{"n_head": 8, "head_dim": 64, "norm_place": "pre", "norm_eps": 1e-05, "positions": "rope", "parallel_block": false, "init_std_qkv": 0.0257, "init_std_o": 0.0, "lr": 0.0124, "decay_shape": "pow", "final_lr_fraction": 0.1, "doc_mask": true, "steps": 5274}
MLP neurons of a small language model. Each row is named by its layer, matrix (down: output weights) and neuron, and shows model dimensions 208-303. Each number is 128 + 24 x the weight over its row's rms, rounded and kept within 0 to 255. A neuron's up and down rows have the sign that makes its largest values positive.
After each neuron's rows, "fires before" lists the tokens most often just after its 100 highest values on Wikipedia text that the model never trained on. A number after a token or word is its count.

L3.down4 [155 187 140  99  97 146 108 133 132  72 129 196  96 120 135  87 144 151 134 137 119 136 100 103 102 145 110 134 154 169 144 132 117 112 128 123 110 149 121  84 130 129 155 135 147 147 147 152 124 120 116 130  99 152 137 173 162  98 147 125 142 131 127 118 151 117 127 148  67 142 124 130 139 143 153 109 123  71 136 127 140 126 111 113 117 115 134 100  93 151 170  92 128 149 121 136]
fires before: " to" 50, " of" 5, " the" 4

L4.down252 [ 99 109 125 165 110 100 101 115 112  75 104 111 125 139 116 143 151 138  99 145 147 140 123 153 142  94 111 127 168 100 109 140 168 121 125 135 168 152 122 129 169 200 105 158 149 129 132 161 111 123 115  96  99 152 154 152 114  94 143 144  92 111 142 145 135 111 168 109 117 107 127 125 128 145 116 109 123 167 158 168 111 152  87  97 156 128 125 132 115 107 137  96 144  75 142 157]
fires before: " |" 68, "\n" 19

L5.down173 [138 121 104  97 117 117 156 146 134  70  85  90 126 121 148  87 159 114 101  49 174 136 132 170 151 116 116 131 164 136 137  71 137 130 144 112 158 119 128 166 102 163 121 158 102 130 133 134 138 148 128 128 121 123 145 118  99 160 143 114 140 100 125 114  99  70 148 117 139  86 131 135 155 126 101 144 136 108 104 133 136 126 168 120 161 151 159 122 148 109 130 109  86 153 109 143]
fires before: " " 60, " J" 8, " ESPN" 6

L9.down589 [135 206 134 138 124 178 107 131 146 113 166 170 148 167 150 113  81 139 102 132 153 151 102 128 138 120 171 143 125 132 129 123 128 121 152 158 107 109 140 124 158 129 142 154 114  91 115 115 128 135  99 148 111 123 112  89 141 151  81 128 117 107 105 105 106 119 140  92  89 136 139  84 134 157 141  91  85 146  95 156 178 112 116 122 136 134 161 150 122 103 116 139 117 175 113 119]
fires before: " (" 32, ")" 13, ":" 9, " |" 7

L4.down261 [124 147 165 132 146 119 113 138 125 135 148 114 114 122  86 153 104 159 107 134 148  97 114  82 143 145 126 108 149 113 172 153  93  94 168 128 108  84 112 107  81 165 112 141 144 114 124  75 142  80 104 135  95 105 147 101 147 166 139 108 130 135 142 133 136 119 119 120 114 102 105  91 146 141 105 129 132 142 103  96 127 177 129 126 119 121 117 147 121 155 155 134 116 105 138 148]
fires before: " " 78, "," 4

L7.down412 [139 147  90 118 134 122 172 122  83 131 144 122 103 134 100  90  90 129 119 100 111 178 156  93 124 154 138 128 127 135 127 115 185 142 156 110 149 115 114 144 116 117 139  87 111 136 126  76 133 144 115  88 144 114 101  73 104 126 117 133 104 137 140 153 109 138 136 129 146 154 109 132 135 135 112 138 175 129 160 118 105  93 111 159 165 151 142 156 137 115 108 109  89 139 112 130]
fires before: "==" 24, "===" 14, "=" 14, "|" 7, "-" 6

L7.down517 [100 107 112 116 140  77 116 146 134 112 107  73 118 124 103 131 147 148 124  65 146 110 120 116 167 137 138 172 165 128 135  97 123 110 145 134 127 124 139 135 162 132  97 132 146 115 135 125 143 123 129 141 165 101  83 123 119 105 114 172 171 128 111 119 116 120 100 113 149 153 138 115 106 116 104 120 122 104 136 130 115 141 150  99 139 163  99 156 110 172 165 130 180 162 128 134]
fires before: " the" 24, " it" 10, " he" 7, " his" 4, " they" 4, "rat" 4

L5.down192 [114 143 141 153 110 137 127 118 171 141 133 125 112 122  92 140 138  93 114 134 131 131  67 132 173 139 149 143 123 118 135 106 132 125 121 142 148 126 125 155 104 159  97 161  94  81  86 140 132 103 141 148  82 129 112 159 121 124 162 141 151  96 130 103  91 127 108 100  98 129 127 127 174 163 145  80 101 123 121  89 145 156 104 113 148 128 118  88 102 127 111 111 109 143 138 127]
fires before: "\n" 100

L5.down416 [ 96 126 118 116 123 135 113 208 134 134 107 121  94 126  64 157 141 146 105 140 122 115 175  95 150 121 152 178 160 163 178  98 135 140 140 194 128 103 109 167 108 138 122 152 129 150 152 144 153 131 142 164 117 133 152 129 125  94 168 119  90 173 144 112 139 106 170 121 135 129 127  59 122 134 122 180 116 131 112 125 133 132 171 127 113 137 131 124  91  84  83 120 122 112 123 114]
fires before: "9" 34, "8" 20, "7" 15, "6" 11, "3" 5, "5" 4

L7.down140 [139 127  97 133 136 123 100 142  97 159 112 129 104 104  99 127 140 117 103 127 102 155  91 147 134 123 138 111 124 136 113 125 115  97 170 133 120 144 176 145 166  87 133 141 148 127 159 144 126 135 131  98 156 110 126 108 117 123 149 150 119  97 136 157 150 136 114 115 102 133 176 144 141 143 105  99 154 123  79 120 135 124 104 127 132 140 109 119 120 146 148 119 166 114 108 161]
fires before: "\n" 34, " " 26, " —" 11, " |" 8, "0" 5, "1" 4

L5.down15 [106 172 132  89 141 123 123 145 158 143 159 138 142 141 127 133 137 104 110 121 147 133 144 133 115 104 137 112 144 137 125  98 144  87 116 126  88 124 137 159 120 181 165 134 165 144 130 127 103 139  98 210 141 133 134 148  90  83 125 100 100 126 148 130 158 143 127  93  98 113 127 142 118 169 170 107 103  65 124 116 118 103 113 121 135 130 129 120 127 165 157 123 190 137 156 110]
fires before: " in" 21, " as" 18, " of" 9, " for" 8, " the" 4

L4.down431 [ 89 116 137 134 150 134 152 133 136 169  82 150  94 144 131 136 162 117 115 106 106 110 131 109  95 124 147 127 132 165 155 134  80 136  94 187 129 127 142 181 105 142  82 117 124 118 138 147 137 148  97 157 139 123 144  90 109 148 143 148  48 150 114 130 135 137 105 128 121 133 107 115 115 116 113 165 140 114 156 138 140  59 135 151 134 119 123 125 123 181 104 132 125 123 187 134]
fires before: "1" 66, "2" 30

L6.down613 [123 112 140  93 113 110  83 172  84 126 105 127 127 187 120 133 161 122 157 120 174 118 125 101 134  84 110 134 112  77 147 135  91 138 142 139  98 154 159 136 129 166 154 150  94 152 158 108 106 132 105 118 116 128 111 142 170 109 149  82 132 118 123 130  95 164 205  88 121 135 158 100 114 134 174 116 141 153 128 105 146 147 109 159 145 161 186 120 127 145 165 153  95 178 146 121]
fires before: "," 40, "\n" 13, "ard" 6, "ations" 4

L5.down97 [143 116 115 122 121 163 181 129 167 153 138 117 137 101 125 152 148  86 113  65 128 140  71 131 131 126 152  85 137 141 162 105 109 126 160  89 135 103 135 146 135 141 189 117 145 149 156 106 151 134 185 130 128  85 105 105 130 162 154 137 137 149 117 177 162 111  95 122 179 151 138 138 138  94 110 144 180 131 149 143 108  98 153  87 101 113  98 138 112  91 138 184 139 133 127  62]
fires before: "=" 31, "==" 14, "P" 7, "In" 5, "===" 4

L7.down283 [135 135 126 113 104 118  67 137 143 127 109 111 119 119 123 110 111 139 125 102 106 141 133 109 127 157  82 106 152  87 175 189 116 128 140 143 115 128 169 124 105 136 125 104 102 162 105 148 135 141 104 148 156  91 135 151 117 155 141 101 120 125 147 121 127 133  93 124  87  99 136 140 150 135  81 162 129 142  97 167 139 112 102 128  86 126 117 160 131 153 117  92 123  77 143 121]
fires before: " " 73, "\n" 4

L6.down476 [121 145 155 135 137 134 105 137 140 152 136 106 130 112  88 142 131 104 163 108 160  78 144 135 141 124 136 141 108 115 149 140 135 118 112  69 100 116 121 142 155 100 156 143 180 147 127 105  93 160 129 127 151 137 151 106 134 116 116  83 154 115 110 148 118 154 123 144  91 154 148 126 124 149 139  77 112 106 116 103 136 146  87  78 136 151 113  80 143  93 121  97 173  89 140 162]
fires before: " a" 29, " the" 20, " an" 7, " part" 4, " of" 4

L4.down593 [197 136  80 132 115 116 130  52 165  80 128 101 140 109 124 150 114 130 106 137 134 113 153 154 116 127 134 117 125 150 122 105 142 156 148 161 114 171 135 113 101 168  87 154 111 144 136 153 161 124 112 103 125 136 131 147 123 136 183 167 126 108  93 135 137 153 109 127 118 128 183 135  97 104 100  80  99 145 139 141 147 149  95 119 149 120 125 118 102 112 133 143  80 161 137 105]
fires before: ";" 47, " |" 41, "\n" 4

L5.down347 [141 117  94 102 157 157 142 167 126 138 146 141 146 158  96  80  98  92 170 117 134 157 141 124 117 167 160 110 127 143 115 140 131 145 131 123 112 124 185 140 121  67 135 106 167 122 171 118 161 127 116 121 152 113 107 101 139 155 155 131 103 149 118 116 115 134  93 106 132 166 121  93 139 125 141 161 163 149 169 123 141 117 148 119 159 145 131 152 164  99 108 105 180 147 107 119]
fires before: "|" 22, "===" 14, "==" 11, "-" 10, "The" 4, "=" 4

L7.down19 [159 120 118 116 161 149 109 150 163 107 146 152 124 113 147 193 166 157  90  88 115 129 102 120 130 158 160 138 113 178 170 127  87 104 140 139  62 163 108  97 122 166  85  82 100 117 122 152 161 130 136 156 145 136 135  80 117 148 137  99 140 146 107 162 157  97 135 116 128 151 106 152 113 132 123 143 119 131 106 116 140 145 179  87 123 100 114 142 118  97 137 139 117 105 134 151]
fires before: "9" 37, "1" 15, "8" 10, " " 9, "2" 6

L9.down98 [118 100 110 124 156 135 166 115 154 112 145 135 113 124 133 131 165 163 118  73 101 101 111 144  85  93 136 149  91 144 136 191 102 147 108 134 118 100 179 154 118 155 118 172 107 111 137 138 107 113 143 118 112 124 152 107  96 134 138 171 100 131 187  93 116 113 136 118 120 125 139 112 123 103 109 101 112 107 132 194 135 137 127 141 146 154 169 137 129  88 145  98 123 178 117 109]
fires before: "," 59, " " 14, "2" 10, "1" 4

L4.down319 [174 181 109 125 144 150 132 157 134 118  99 142 133 149 132 119 153 147 136  69 108 107 112 131 150 150 103 114 158  98 148  83 154 142 153 133 144 121 131 102 104 133 158 142 151 122 130 114 116  83 108 147 145 140 121 109 132 114 124 137 122 162  94 100 127 145  75 126 138 160 158 154  98 107 142 139 137 141 130 104 158 118 190 119  86  98  99 159 145 104 141 101 125 165 138 156]
fires before: " a" 29, "\n" 25, " an" 13, ":" 10, " " 4

L4.down534 [ 98 117 135 134 132 157 141 103  91 148 150 135  78 116 108 155 201 135 127 158 113  86 148 102 125 156 169 151  92 139 142 135 141 135 135 131 154  98 121 107 100 106 138 125 146 130 130 169 123 193  63  91 119  96 151 113 120 142 119 117 111 151 115 142 101 140 133 140 111 140 155 120 112 111 130 107 173 136 131 130 114  87 122 123 146 136 131 159 173 134 112 137 182 134 150 141]
fires before: "2" 27, "1" 22, "3" 13, "4" 6, "6" 5

L4.down97 [126 123 109  94 129 159 161 165  70  86 131  84 143 142 180 129 113 153 116  84 154 166 124 132 179 102 102 118  94 134 139  67 150 115 141 112 157 119 134 108 131 102 104 152 123  95 162 107 193 141 125 110 137 122 141 109 116 114 178 108 156 144 127 167 123  96 130 159 140 130 104 137 126 155 104 171 120 132 118 136 128 121 119 156 156 133 114  86 119  86 134  98 115 121 119 123]
fires before: " " 38, "\n" 28

L7.down363 [114 113 110 183 161 160  98 152 117 123 146 131  72 123 144 119 111 156 115  87 157 153 109 117 124 149 172 152 119 164 151 146 118 126 120 140  91 144 121 116 121 162 114 122  76 130 159 123 119 107 114 132 139 111 104 130 163 123 150 132 115  94 118 135 130 130 147 110 150 134 116 154 153 112 156 117 110  86  76  92 150 150  74 155  87 191 146 115 104 117 127 155 143 127 150 115]
fires before: "\n" 57, "," 18, "==" 9, " to" 6

L7.down61 [ 90 105 138 134  99 138  98 110 105 101 109 152 110  77 137 116 145 133 111  90 120 112 144 110 103 143 120 126 103 107 144 132 158 115 122 111 122 124 133 150  99 129 122 138 118 111 164 145 149 167 164 148 165  95 142  51 128 129 158 121 139 107 167  87 137 152 140 124 165 129 110 104 147 136 131 118 133 126 118 144 157 147  99 160 158 159 126 125  93 138 134 153 157 119 107 117]
fires before: " |" 31, " (" 22, "\n" 7, " –" 6

L5.down476 [120 139 162 135 138 133 161 106 153 130 127 185 142 119 119 103 100 176 181 127 164 129  94 127 125 129  96 121 172 116 138 115 130 137 162 118 121 119 129 149 126 159 174 129 174  73 154 126 130  95  96 139 124 150  97 155 103 124 106 123 108 104 143 113 167 133 145 136 115 140 147  94 121 132 120  95 139 105 126 147 163 110 151 110 102  95 116 112 103 153 108 153  97  90 147 142]
fires before: " " 61, " (" 21, ":" 4

L6.down316 [141 101  74 108 155 124 145 143 118  97  66 127 184 113 125 101 105 133 153 143  91 143 121 119 157  95 115 161 127 152 112 128 127 105 155 132  73 132 162 135 150 152 124 138 124 154 136  90 122 143 167 112 161 121 110 153 148 135 142  92 106 131 166 133  78 126 109 137 134  82 118 105  83 147 147 149 123 144 121 107 140 131 165 166 164 126 109 128 119 127 124 119 110 150 123 158]
fires before: "5" 21, "2" 18, "1" 14, "3" 14, "0" 13, "4" 12

L5.down505 [184 129  45 116 115 108 137 170 100 130 109 112 163 116 106 155 115 123 104 101 130 128 119 154  98 131 123  87 161 136 159 128 126  90 124 135  93 113 146 161 115 108 105 139 100 121 116 116 134 163 181 115 167  92 154 125 109 139 148 125  95 131 149 115 143 139 108  98 142 150 113 118 139 125 161 118 124 116 130 151 119 135 120 154 116 146  99 157 110 110 130 113 118 117 110 148]
fires before: "==" 30, "In" 12, "===" 9, "The" 8, "A" 4, "He" 4

L10.down26 [155 127 140 152 118 117 110 137 132 135 121  88 119 128 156 108 128 121 152 118 102 111  87 128 107 148 132 150  88 142 120 144 118 131 118  86 145 138 127 169 155 136 121 140 120 121 163 143 136 123 115 155  93 106 133  91 142 119 114 129 144 149 168 122 128 177 182 117 127 102 150  91  94 113 174 117 138 159 126 147 124 114 133 140 100 150  91 103 129  73 127 137 122 121 154 145]
fires before: "2" 37, "1" 29, "9" 4, "3" 4

L6.down363 [175 139 118 107 125 125 128  74 120 136 149 133 140 161 128  76  63 113 156 100 108 121 122 126 144 124 129 148  87 144 143 136 159 114 102 101  87 119  95 106 160  81 143  95 129 130 124 133  95 154 147 126 144  99 118 133 140 118 132 141 133 138  88 133 111 108 134 119 159 124 118 131 106 138 121 123 156 132 130 137 121 134 140 152 111 109  96 125 147 119 111 104 132  78 123 164]
fires before: "==" 31, "===" 19, "=" 14, "-" 7, "|" 5

L9.down258 [103 103  91 143 154 112 108 106 114 118  93  95 115 118 165  73 198 149 108 150 159 144 124 164 113 138 148 173 142 114 119 141 108 148 113 115 172 162 113 125 127 131 151 112 187 125 189 134 107 147 128 115 161 113 123 102  90 140 124 161 124 172 135 177 114 149 125 117 116  73 150 123 174 113 131 122 141  66  97 159 139 113  99 110 131 151 160 127 127 121 127 104  99 170 132 116]
fires before: "0" 73, "9" 5, "7" 4, "6" 4

L4.down69 [139  93 159 159 129 149 111 106 126 114 120 118 127 111 123 122 146 183 124 105 167 166 135 143 162  90  65 107 120 103 104 135 168  95 132 117 145 123 153 130 103 156  95 158 159 141 132 167 165 119 133 150  86 161 127 164 120 158 119  63 169  93 109 121 147 135 126 136 115  83 114 102 178 140 136 140 132  99 114 140 123 135 166 124  89 137 112 132 103 122 119 135 126 118 130 119]
fires before: "\n" 100

L5.down283 [149 136  98 125 129 136 142 142 146  95 133 134  79 144 157  76 173 145 151 118 122 139 151 105 120 115 122 101 129 176 117  67 106 174 131 130 109 179 139 148  92 160 116 133 141 102 125 117 146 114 110  63 121 138 120 140 126 138 142 120  66 116 114 161  95 134 143 132 112 117 124 136 107 116 103 111 161 159 130 145 183 109 115 141 111  98 106 109 161  83 120 164 123 158 147 105]
fires before: "0" 29, ";" 27, " |" 13, "7" 4, "3" 4, " p" 4

L10.down197 [102 165 124 104 155 109 137 112  99 143 115 170 115 109 109 184 200 141 144 138 105 107 150  91 112 163 122 113 126  71 128 136 139 148 108 119  88 165 153  97 116 114 129 120  76 135 167 107  64 126 153 143 135 119 127 152 128 141  89  91 102 161 138 124  95 128 151  89 108 113 166 107  96 105 126 139 128 110 112 132  87 134 124 142 169 123 151 126 127  99 107 118 176 129 194 132]
fires before: " |" 29, "1" 14, "2" 9, "." 5, "8" 5, ":" 4

L6.down107 [136 166 104 171 168 113 151  84 153 124 147 134 137 135 129 164  87 138 106  83 109 113  98 100 150 108 133 103 125 166 149 126 133 118 151 113 139 148 130 139 136 145 149 121 125 168 114 119 118 134  96 105 133 118 106 131 125 111 153 148 111 179 123 127 114 117 128 114  93 126 110 135  78 125 129 114 173 132 131 153 117 132  96 129 161 134 141 140 129 135 128 163 140 129 128 114]
fires before: "\n" 58, "1" 5

L9.down580 [125 144 133 132 134 121 103 142 103 137 138 122 104 126 143 114 113 100 130  80  95  97 116 108 174 154 100 125  85  81 163 123  79 128 155 124 122 121 131 122 110  87 119 147 137 111 120 111 132 102 129 161 115 150 158  83 154 102 129  72 137  82 133 139 142  83 106  76  94 101 126 120 130 106 105 163  88 102 139  95 149 149 145 134 122 112 134 145 129 137  99 126 108  94 140 145]
fires before: " the" 28, " " 22, " a" 6

L6.down240 [154 157 103 101 158 100 178 135 136  98  90 126 142 105 111 115 146 124  88 127 114 193 172 174 124 119 119 176 148 103  76 116 121 121 122  86 116 178 132 149 144 160 133 133 111 123 134  86 106  96 177 105 121 107 134 148 107 137 102 125 161 128 162 160 158 122 152  97 166 131 154 147 113 112 114 129 135 112 122 171 173 175 114 162 132 140 105 141 106 141 107 122 124 168  98 174]
fires before: ";" 33, "." 17, "0" 15, " |" 6, "6" 5, "5" 4

L6.down634 [114 142 104 107 153 113 116 171 131 141 133 121 129 143 123 120 133 108 149  82 172 121 131 126 152  99  99 167 153 147 116 112 113 120 169 101 141 147 152 121  78 119 104 142  86 152 147 138 149 156 131 119 157 110 123 123 101 125 139 141 159 121  82 146 124 130 109 145 134 139 146 121 142 105 122 140 120 131 136 132 120 179 138 111 138 143 138 108 114  97 159 116 140 102 143 107]
fires before: "\n" 97

L9.down283 [166 104 112 155 142 130 160 107  89 119 128  89 134 138 118 164 107 122 129 132  87 151 116 163 140 133 132 128 171 134 145 108 102 105 128 124 152 130 160 100 133 101 158 119 182  93 108 121 165 139 142 110 143 152 108 119 111 135 120 116 113 121 173 132 109  98 111 109 106 128 157 133 148 158  99  89 135 130 132  74 107  96  98 146 149 137 146  92 143  82 163 129 131 131 150 120]
fires before: " |" 40, ":" 23, "." 17, " " 6, "," 4

L5.down342 [156 161 138 165 126 125 123 164 142 126 110 108 115 165  51  98 172 177  82 139 130 129 144 149 146 192 181 108 128 107 149  92 159 171 168  77 124 100 141 145  98 126 152 127 106 120 118 111 101 118 109 136  83 109 143 115 110 135 122  89 102 142 133  94 112 162 117 122 123 108 148 110 125 121 130 110 148 120 106 137 116 116  97 134 120 125 117  94 138 127 110 135 105 168 125 124]
fires before: "\n" 33, " a" 29, " an" 13, "oser" 4

L3.down465 [ 73 116 132 168 141 137  71 144 136 125  93 128  74 144 103 113 140 124 114 151 160 121 113 136 105 105 169 146 102 158 119 112 135 159 123 143 115 118  93 166 109 119 115 152 154 135 112 150 152 151 110 115 115 168  98 121 163 142 146 121  91 155 132 136 122 116 140 119 107 117 151  62 114 146 129 137 114 167 120 128 177 130 160 123 134 160 119 103  96 121 135 124 140 100 148 128]
fires before: "9" 34, "8" 14, "2" 13, " |" 11, "7" 9, "6" 5

L5.down490 [123 106 131 133 129 114 145 118 143 139 128 151  81  97 134 156 138 140  96 137 121 105 110 121 120 152 134 144 149 168  99 161 136 102 140 128 150 102 132 111 118 121  88 135 156 137 124 167  92 137 157 141 139 139 164 123 106 135 131 127 159 172 107 136 102 161 133 104 142 130 124 164 120  94  81 140 146 138 153 140 116 111 109 107 129 129 119 149 103 179 156 123 186 111 113  89]
fires before: "1" 35, "0" 28, "2" 12, "3" 10, " |" 6, "4" 4

L10.down573 [122 151 134 162 118 125 123 137  99 106  82  89 122 137 149  80 135 130 114 159 145 115 106 127 157 146 141 143 149 114 128 133 101 121 148  66 136 144 139 107 140 149 130 143 142 150 129 129 161 126 133 106  93 135 120 101 130 153 167 127 118 107 147 110 119 174 135  83 149 109 161 153 144 124 125 117 140  83 115 144 140 129 150 107 108 120 123 112 143  97 132  89 133 126 127 134]
fires before: "1" 25, "2" 23, "9" 6, "4" 6, "6" 5

L10.down439 [152 172 122 138 105 153 135 139  70 131 139 126 145 143 160  95 138 121 145  96 167 134 132 149 107 123  77 138 148 125 121 102 131 110 145 103 150 118 124 154  91 133 106 128  84 132 183 128 172 108 162 138 123 169 131 155 134 114 129 107 147 131 118 161 157 160 118 131 129 108 126 111 135 155 102 181 104 139 138 155 144 127 131 136 128 121 111 109 148 116 143 107 127 107 134 111]
fires before: " " 33, "\n" 23

L6.down519 [113  87 117 131  81 130 157 134 114 109 145  99 163  69 107  72 113 119 147  97 151 144 105 139 135 117 112 115 123 131 112 129 146  93 137 134 174 129 189 174 115 137 110 161 104 135 138  89 151 131 146 118 117 178 130 104 144 137 145  89 126 128 127 160 132 122 101 122 158 107 152 157 137 141  98 158 140 113  63 134 105 162 118 119 115 124 118 101 137 152 138 149 113  94 133 133]
fires before: "\n" 36, " " 27

L7.down112 [ 93 114  87  84 179  79 136 202 149 104 130 100 124 131 141 158 117 141 123 113 153 161 130 133 113 101 145 129 138 157 115 101 102 129 113 160 144  89 134 162 134 127 135 106 120 139 126 151 119 172 122 131 129 110 142 118 139 116 115 156  57 132 146  95 151 141 100  98 113 148 145 132 155 129 129 112 123  80 149 155 105 107 133 141 125 102 124 179 108 146 112 125  87  99 102 137]
fires before: "\n" 84, "-" 5

L5.down525 [136 108 134 116 135 156 102 169 121 131 126  90  96 119 131 109 187 144 135 108 145 105  82 158 137 118 132 120 166 204 162 152  84 140 104 166 150 123 144 151 117 122 126 113 132 109 146 163 108 158  92  98 125 104 123 104  55  97 105 130 153 121 128 126  65 134 123 133 115 128 144 101 132 121 158 133 127 138 143 110 147 124 146 120 160 125 153 136 144 127 127 133 134  98 136 135]
fires before: "1" 27, "2" 21, " |" 9, "4" 5

L9.down201 [139 169 125 111 150 111  97 138 107 122 147 102 126 143 138 172 154 140 116 108 172 124 111 115 120  99 126 136 156 133 107 131 190 139 120 148 111 146 160 152 137 120 133 142 110 151 152 152 132 119  95 135 179 129 147 128  97 108 118 160 161 126 112 128 119 156 110 121 141 126 148  99  89 142 149 123  98  81  77 153 121 174 129 109 128 131 115  98 104 148 150 141 141 138 172 134]
fires before: " the" 36, " a" 6, " \"" 5, " his" 5

L5.down214 [126 163 111 167 148 151 138 108 184 118  46 129 127 165 158 111 146 178 114 111 141 132 162 152 102  82 114 100 109 105 126 109 119 131 147 144 160 123 103 121 122  96 118 138 132 123 114 102 111 133 111 167 136 125 136 172 153 168 125 121 146 114  74 112  98 110 127 127 128 156 109 143  96 121 148 126 128 163 150 136 105 151 174 116 136 141 130 126 154 106 118 110 143 129 159 147]
fires before: " the" 19, " a" 19, " to" 6, " an" 5, " his" 4, " by" 4

L7.down350 [ 84 157 142 116 138 145 137 150 129  97 127 121 128 118 107 143 106 156 133 128  99 109 116 151 106 119  70 149 116 135 119 132 153 101 130  88  90 104 147 145 120 125  90 160 122 130 130 186 109 137 145 171 110 114 110 121 126 129 153  92 145 118 112 132 112 189 110  86 142 145 107 139 145  98 149 125 119  64 143 143  98 138 139 152 111 102 112 125 155 165 153 132 157 152 118 142]
fires before: "\n" 98

L10.down73 [116 120 135 106 109 119 111 108 126 146 124 138 136 120 114 132 112 119 105 118 131 121 102 147 110 117 111 200  86 141 127 168 153 106 162 123 114 137 137  93 115 131 156 118 115 120 149 107 149  82 149 142 132  88 138 103 127 154 147 139 107 147 113 136 123 164 150 133 134 147  91 175 141 138  79 140 131 101 115 120 207 129 139 167  84  92 134 107 103 141 126 114 131 150 105  88]
fires before: " of" 17, "." 14, "," 13, " and" 6, " (" 4, "\n" 4

L3.down390 [ 94 102 118 152 159 164 155 145  87 154 124 135 130 118 154 114 165 110  94 156 111 111  98 127 120 132 160 154 113 106 119 116 135 130  76 127 128 115 142 151 126 113 119 112 153 142 124 138  96 117 112 133 137 112 160  84 140  98 144 108  80 167 117 138  80 159 129 137 115 135 151 142  81 106 136 176 136  93 152 118 124  94 146 141 125 133  86 142  99 135 123 131 134  99 157 120]
fires before: "2" 33, "1" 32, " of" 4

L10.down447 [ 90 133 146 154 170  89 134 165 137 111 148 115 138  95 138 185  89 118 104 123 169 145  93 135 152 152 123 126 141 134 163 119  87 130  98 119 126 119 147 166 158 147 101 139  85 113 184 122 114 134 143 154  95 142 106 114  82 156 144 127 121  85 101 137  86 109 121  68 148 121 111  98 188 145 165 151  67 115 112 116 132 134 141  93 115 111 142 145 100 140 130 147 124 150 141  91]
fires before: "\n" 95, "1" 4

L7.down294 [171 109  93 114 157  99 123 142 114 123 121 123 130 148 103 132 117  95 120 106 127 160 109 125 136 138 130 128 145 147 169 109 118 134 128 146 112 176 156 114 119 177 137 141 130  95 108 142 143 144 111 149 103 124 141  89  98 148 113 154 103 109 131 132 146 123 104  98  92 132 129 151 151 142 121 117 158 146 105 118 165 131 109 118 123 128 149 177 126 128 178  75 106 124 145  91]
fires before: "\n" 79, " " 18

L4.down536 [153 108 116 130 108 129 100 136 129 102 121 115 149 128 138 146  75 144 133 111 133 102 133 142 145 138 100  85 121 134 126 154  68 149 179 128  72 138 148 137 138 124 134 141 153 156 121 138 137 134 136 157  94 141 143 102  98 139 156 121 125 148 115 169 124  92 120 122 125  98 126 111 127 150 126 120  98 150 102 130 121 145  66 123 113 170 131 151 118  96 115 112  85 114 156 128]
fires before: ";" 48, " |" 28, "." 10

L4.down635 [133  93 150 106  81 131 144 142 102 141 105 139 174 115 148 100  60 120 158 126 154 154 137 145 136 129 146 125 134 136 130 176 112 110 109 142 146 111 155 134 159  93 112 117 112 141 111  70 134 156 120 140 117 106 155  98 142 147 144 139  62 148 118 153 141 128  93 125  82 160  96  80 128 120  95 169 161 134 143 135 120  74 152 161 127 112  82 135 166 118 143  95 113 144  70 142]
fires before: "==" 30, "===" 14, "|" 7, "=" 6

L6.down300 [116 141 149 205 153 130  71 150 106 138  94 121 117  91  81 106 148 127  72 152 192  85 155 111 166 136 146  84 151 115 118 149  99 137 114 138  96 132 130 136 121 126 122 134 100 103 144 123 134 133  97 141 109 123 132  91 112 116 129 180 163  96 132 115 127  89  97 147 115 110 138  99 105 135 115 147 174 177 119 109 107 161 136  97 147 113  96 100 160 122 106 125 137 156 130 129]
fires before: " " 19, "0" 17, "3" 15, "2" 14, "1" 8, "4" 8

L6.down284 [111 153 159  74 121 148 163 107  80 164 109 143 144 110 131 124 138 112 154 108 119 130 176  83 114 121 107  84 103 143 178 140 140 111  99  94 132 133 149 112 106 126 126 108 135 136  97 123 133 135 147 131 142 120 135 100 129 148 183 164 137 159  63 120 103 126 150  97 137 160 119 138 134  81 102 194  83 102 124 131 135 110 142 161 131 131 129 151 149 101 135 121 139 131 101 163]
fires before: "The" 15, "===" 14, "|" 13, "-" 8, "K" 4, "S" 4

L7.down312 [100  78 143 132 162 153 123 100 156  97  86 112  87 103 152  81 158 119 106 107 116 109  90 143 116 140 135 154 121 136 112 114 105 143 114 139 138 135 116 141 131 153 137 124  99 101 135 123 136 111 105  77 111 135 108 124 126 118 127 120  64 144 116 124 168 163  95 101 152 152 127 114  98 108 119 136 174 138 172 119 122 135  76 148 125 191  82 165 136  87 142 170 138 139 132 127]
fires before: "2" 55, "1" 42